Weights of a small GPT-style language model, trained from scratch on English Wikipedia: 108M parameters, a variant of Muon for these matrices.
MLP neurons of a small language model. Each row is named by its layer, matrix (down: output weights) and neuron, and shows model dimensions 416-607. Each number is 500 + 25 x the weight over its row's rms, rounded and kept within 0 to 999. Numbers have three digits each.
After each neuron's rows, "fires before" lists the tokens most often just after its 100 highest values on Wikipedia text that the model never trained on. A number after a token or word is its count.

L4.down1173:527535501480504537476512533517477517513523541475523501481476531531495534512511477493483463509497496518494520504508508492508517470478505513463523515506479526525535511540578530506472488495510511490469500522524555524529487510506505501494536506509483481460498503442525518493517475461521517522480520533473505495523506519469523476500494547459422524515489482499487474488471467497479466517471488483476471536540543464483515520491525505512530488508530567511500497548503538507498484438499535479501484485496495504508500473509492495509513519502485462516486509527523492490500492489472484490
fires before: "1" 33, "2" 31, "0" 16, "3" 6

L4.down914:507548538513478539488499534559510505467503514549471515529447531485504478519497503449475498507495528481490508489507477509473520552463543491503476487465490505474544492496487530565482500501490523526500535510480441493525507507552453484529488495512512501510461532505456492496535484496500540534471525555503467539438463498461523482472492522524507548515444498449489467521455492515483533529503480465512527501485511516487465476490495499500494442488452519519501498476474477515527518443496485495524467532502522475450490487508483511503521532484492512512468476519525522537533535513518519496
fires before: " —" 27, " " 25, "board" 7, " |" 4

L4.down2502:516497512473431485525466546532477494470474504531514505500468517491521523463516518506519510506474520463465494515531482554550524488524501533498508512509539471498496486486479546523463484489503477455459508506492475498456489517505481517496521519455494497473527485443509478512521532527478493502524511517524487471488483504516459527508517508449484517527485490505536508497491491482497517553483485474498541502517515514501517470503525527492457483503503475485484525504454502496549472462476518514473528460514529521503507527531532516512485465490503475429487508463463527479547487450501484498
fires before: ":" 31, "\n" 8, "==\n" 6, " –" 4, " " 4, " an" 4

L4.down530:545514500492512525442516470516516478510456535472501479495490518474541510522498517503455522512508517512485508486452546529480503536506500510488483501490493508446510497517480479511522522462489465472499493497512538501496553489494493491507458495438516534488518511500473484544515473533503500505485479506517454486491485510541503478482519514443475457516521502490514507421522460496524512478551485489488519498478537510474475498494546513512464438529480501521542480476541500487514526445469505505533524453510504485540523495518488543491469480508473509557532457466487510518494534482478509491
fires before: " " 52, " —" 11, " the" 6, " a" 5, "." 4

L4.down1132:512517490491476521497470492457504479510558501502533500508500505495522510478477506555524501517531487522490487483528459502527515515550528524496491523465511482531436503494457484488449511477476516512496522450469532463527526511549483498536488447483450489503493487537472529527532495472486472498498538487514522540470494524463495485455483528507526525515517476515492457491498500489472470511466472495502527510484507512467558477447465511500476541535520485543471476502483519511507470458471503493528503506458548489508492502481445493477510531486473504492522453479497502470469511509494513543
fires before: " |" 36, " " 21, " −" 7, " |\n" 4, "ry" 4

L4.down360:459528541485493462525503526508510543501525482492503480457455460532556497506536507500517508465521535465507481530501520461494488528496478508506503564500505453506506494496524502488501475499520458506469486555463483473492536500476523498493488510530483513475471472533463527473521542502514482509507520496494513485536513507494445470502513508473455543498488529492477525501469532493501510516497529470485496518457480510491476486513517485469510494524501479462497476492530539482523504481499481504478481529481546543487513518412519486512460527527487492520473498492516556527533530520487501514
fires before: " " 50, " −" 9, " +" 7, " |" 4, "2" 4

L4.down78:464530488499512470468503535473520461549507515517513520544532499468496501498494480532511479510488527515459464513506537479503477491508474499513514546522469468530489470520509522535477512481504491511515503562499476521489494476486462532491518499505522490500491533509488547508470513482493483490550512478512471492484496484520513534533517499503455518423482493502482517494487521504503472522494495523489556509525466538496474474479503520516453505466479523499471521480495508497481521558505477500537511483513509486531516497450527470474512482491515524475484504478513524528478518479520481516
fires before: "9" 40, "0" 25, "8" 8, "2" 4

L4.down684:481494473503450468477480507510464529473492467483509482509478536495526507470514519510482479473504531499516476509506476497519519470471500515506545504464549458470469460496493467521497475462496478515494535415508491440515503489530500471492511502495507513504550483501501523470533546494495503480484512492505494503527544504534538459483482486499548461505483454507491479521456547455446507519495552511491471478539516507497488520492464466466493477499497484493527477519474538485544480509473445512540518490515541526515531540523534506551515493510507455492493501478467484534520510482521518545
fires before: " |" 25, " of" 11, " ==\n" 5, ":" 5, " /" 5, "\n" 4

L4.down94:500464487520450490510488523544496517508475473487494489544539538478531479521535521521512483491505482475518534511482490484516509530511459534487520502472501537498502504522536510485496482508498489481500526480515472452505541526445522477491509517493483492442538498457470473479534438514437536456514436502489493471513526497516521538490455517557519478517498532426466514505480529507515509497506467460512462540510511546521495518514516529488504514499484487511518523509469491473518502472537507529477500513467551488532559506470463503489469460485516475468484485493470500502518464486469509509
fires before: " " 48, "," 6, ":" 4

L4.down623:543524478496500504494462497491497476463479484498529468485509528532464524466453464441492526523489518492471502505484429479509469462524482487537539511513482553505479490490518467507531522476510544499502531502510506521489527456557515453470514503510501538511478497548473550492502494495499506538495476498519505493484495505478476508489504496472528549465463512509514530439464503509515484512481521521522497541527527504529483457549490507510509534542512508506470488544497461494472513487485499484480470506507488502465503494536453527477463469472540539514518459517489508564491482496502522471
fires before: " " 44, "-" 10

L4.down1124:474540488533499520526557507484504493506564457502500495535517481434504507496487480481491541547503498492483477473502520522485482531477545475478550518498495521521514522515530548472507461499521523579517497511471507528462446481551479539533496513497524488526495510517503502493503497521549502461490534526541508518470469516473531523504514515471562455506481496527472484518503462475512468516478541526468518495481473491505528501533470497494506490490502504521467548523548487530500503456510488502542497438503510466506439506492482514486453497485504532482506512461482423493504487485471487506
fires before: "1" 49, "2" 23, "3" 7

L4.down1288:514494516527454507505518475490507508538493529514516491491477508444462487505472472519465546474478510515463475526485481467495538507518496468461533517471458447497454467516464528500487519502489530441506508494469546444490520513484507492515515480484463466523486530506511499469508479509486472483491509501511493515468495516528502508532514491482492492566507517512497507484476494496491492472476508531507478483483544507513519449514500530493472501493519492550433502491517484463500515468480490519524488515494504526454505543490503447509512508457455493495536518513517517487465548504496526508
fires before: "9" 35, "2" 27, "1" 11, "8" 4

L4.down1535:491440469472446446514503473493497506507458489527489479522499509502492497474563585490490459470524539484536463552520497518523501512503484488549481521521491523515482464503473529516454462548502534548473509491488501524482497495465479497521510518489503548479472462481502514511509508515466507534492500500516470511461477492540540479466519477515504496518478496515514496528537511486455513496464533449527575493559540545486492457497492497495536460506475477522536475527534510502494493482503505468568475541475482499512528546449459486529462481481439502513504444459477504537519483491498475503
fires before: " " 37, "|" 14, " —" 11, " |" 7, " the" 4

L4.down2358:525504491509510495505490513508473491481522500510530449459536520468496470525481479510511495528516464479489495499506512491522467512508503528490525485478482465516532506486499517513485522507493472531509490505558453520552503522494550417500470501474489523500535481439481479478482519496492514512483511469503502479493495524477540495588472530510521556531502518499516465537455493526485535478477498497522517516545511443529501475472521511499487536513519494486528545499524531500501486524522470476502528493473532509480466484512498444496516493487421502523507474492500502503468533551488502493
fires before: " |" 21, "." 13, "–" 7, "1" 6, " used" 5, " |\n" 4

L4.down2163:503476492511523526511496508478570527518500487459516481487528479447514505480522457509481492489505516460502466487481460519515487560525494470502472542516498487511517530499539503505521460519527504503527489527448446507507523513500467457514498532513442472492507536488516490481526503536523510487503517480501495510527511503505490486545488452495545479502485503516453490518523525477510496478467512484503534460519504543537488549515496493512552464512537516485484530467493474519485472445561482531501446526468493503519496466507510477504490517530503511505501447511513503549492508493487498499
fires before: "1" 29, "2" 17, "4" 10, "3" 6, "7" 5, "0" 4

L4.down2157:498511490516533509473482506483503482477502503499478506478505484489530492513452456469519485498532484459479488468494506503533522517498496518500467484501525453526469475573513510522451503474503467475517463492476536478499431495514491490501485507512519494540494495500541501479558472538542541530508500500500465522452456487481502555540445527478555504491513531521494499477466506478471532487456465520557502527510519509464507509484507551507493489483471497507519501485488505576474518504516549524512484486499493494488524495455523498483499478518501478506552490469516457537506477516486478472
fires before: " " 45, " —" 14, " |" 6, " the" 4

L4.down523:492518474497549503480505499504558529451418522540512529509486525488483480470531518482521480503517507477455475507502568464492526508469558457492508536502522478483485475490465503512518517467482532491490498551530494533540527502502498500482489527528531506489474451458463483449463520506501503525491501511511461470483538512429489504544514526500467469510482510502489532479476532511457509478487531494440509478495488482502493520432521532497502515502500537488494505521557478487514495493515489469519484529436541522468486509449555458481501512516519520503542498484514456533525546520525504495
fires before: " " 53, "," 4

L4.down1074:457491509477536476522495504506565485490472502543540478542459492508489476486454477538513503530418488529460461492492492472533511525493457509481529476514530481488488470513466512495474509513514554510503495503509469523517523462466494500502490454504460518488480488492515499499517471520502512527482481524488510477474548446531518499504524500511516501510505533502476497505494495492537501531485541468532530526522499540487521501472460525521482516501499527476496521530501508481551522487551496490497536520537529535498482510473519462563476538480474485521502524469465492525482473541517480454
fires before: " |" 61, " |\n" 7, " the" 5

L4.down885:508564497535531480536501526518478529505567511486523477502541531460501522467488538451506498516542538529526512479522579502509472499530482475515524474459471510546489478501479498510485516494560510498478465573471509492537524502492539508535508496450487514496501516530504529490521498525509494485485501498487519520466474544523498504496502472492520515494521501495450479478498432498501500493564513439550506495516486485500514468539501483483499485458485469482484514534549492516507502516528496496499518524444527481538511512492484495546478532490445464501522457495511537480477480523494483511
fires before: "0" 36, "1" 14, "2" 14, "9" 5

L4.down1214:529521463470509463526510529488498513510507451573506453496530525519506504514498533463542531489480499533465481476509488521485512520457515479510516461473483460485502511497525511460509503500543484546510477483527544539469469488492508515517534492499505472520476516460493486471539532563457513503519507482510522492479471480465501494508506532548485513508542538513520471469493517484494479506469519499484469510478552477499491494468494472497517489459495493511512480543489507521478471570487494491513508510512509452516481510458497494481504490472505502457494520452501512476487526491480510474
fires before: "1" 27, "2" 22, "3" 7, " " 6

L4.down1111:534489479516486481496501473519511539490509493474504518491520420508511487498498486450503543519555533452491482532503521484471511467549459519531479508498497513483501466474464508488530587490493499473522468442511481488497549497484475512494490535464504515497492521517485478439530510501505507527482440534542485504476500480499477482525492527511469492489511488462492492500496524486503478513504455518530508512509537534517482511516516560533481500483509523493472524509501508519465540499518499488557461521535504545499507539474502504513442484506513507542517517500494475487513485425507552482
fires before: " " 68

L4.down774:485523503489517453501524519538457469481531501514574511505455511503492467485479482519531471506485515458481513531472497524463472555480513504508490504534515503478521480528516457504539472510528511511499511495496496488498459441475508519507513525494485529456467520497464503473470451515514488520544549488496504479490506477508510488499508504465543474499520586473558518475520470457470536443505457533498534507514543500477486473535504492518523504508483447505484509521489476491459547480504481467539501478515521517511529484528475482521490470538496484472498487484498512470476525468509510514
fires before: "5" 13, "0" 13, "6" 12, "4" 11, "3" 11, "2" 8

L4.down2448:497528476487462491501544533477489530533484485486469559508522506564522503485521488552470522513458489505525478460559461532478542460498530468515490516558528481488493458504493511535461492474524463481499516453505493527498462556470491521492531552465527496529505496488505529506531491463526535570487487499532513488524504493489538543514452535491515483481496523502480556480498541458474509517487499513497515498519445473545494497492518499518509519468525450513487505502468501534520492488531487455504509465475505480463518549553489516481504515486501499446510483500472481499500454475484506504
fires before: ":" 37, " SR" 9, " |" 9, "-" 8

L4.down1195:550485488464474517551469519490500487481541498538499502484510480523507492514486539487496520489505471511443439527484542550471475460449458514502497447428455475509507496521477502528512508495522460479498487462488507493522509524505507488513510497532499469494503507475504533470523517566492496462506496478550483509482521493498516547479487525449527488470515499509500476497460505493492542498495535494513504508501560505526510477510500522476484461521476492481533488512486464464468498483502504541487495513516514521517517538476452467449480463522480458496500469491502506523488488463488481513
fires before: "0" 46, "9" 8, "2" 6, " -" 6

L4.down454:512513501478483517508524523480508478482474502466512493537490499531549457481480490525488539498483477469446525505505472543502482499492534508551464465576517484501499516507483512517519507457446553491495478526508507477493544409539525532486479490505476456488492494523456514477511532550517477486502520467493509503481497494500485518541525520423514459470509499509553501475487482527519451490491491546472558512515497487486542495514518463469505534505512544485477499483500514504500512482490487525502462481509522532515515523455494493484455476546492487541505515514492502482475521482484501482
fires before: "2" 26, "1" 22, " " 6, " the" 5, "3" 5

L4.down2153:473482473501457473540481513517486513490516538507498504532469522477529488515475526514493493500526469428517499564505512497458485477503481497509460502498459468503484500495492489496527507519520496507493471546498471477436470507520424560543514509482499515489458486524481484517474450465475505494523513490522528538505481490489474559488514514503481545522480501539456527524475471525510477496531512506479470456514491493504456492499500466511523489527492489494482497515518469495524519518519486491553469488494482492522495546542521522497507493470474483505515515504488501486501510504486483476
fires before: "2" 39, "1" 22

L4.down400:514503490474494515507480513529503496459536484503494521483523491516494536503448522464483539492505498488488504471503496514481519496468532471505542489510493483504466475503506488506486471489444516516512504526538493477462469488530559482477462515489484493495519499501471463513501532489503472485471520513481510493493536471514474497502489504464506505521464486529486503525518467506474509499526492525506558483535456473509500489475485517545500537483508511468487512495461496510566464483556483498513509475494486505502473485456530501487527528486472515506494517506490500507468470550451458537
fires before: "2" 30, "1" 27, "3" 6, " " 4, "7" 4

L4.down1033:484503498475532519503473568530487482504554479492481537504485548473479507444520468490491521492518497483548485471468519513489463523488462464467522514525476496540493529516534477493516476557468498506509482483488497522485472538485457484478509492539540495460483477488458513519494488511532470544515517498523472489486528528471517528529506535524566549509503471478494485510477521488464493486502528489543512533478501491518517543464509503489503450534484528483507495521492518505505491479516472497487503490482525523516527532504500479469495540546498463504492492504497513547557492504532499513
fires before: "2" 30, "1" 15, " |" 11, "," 6, "erg" 5, "0" 5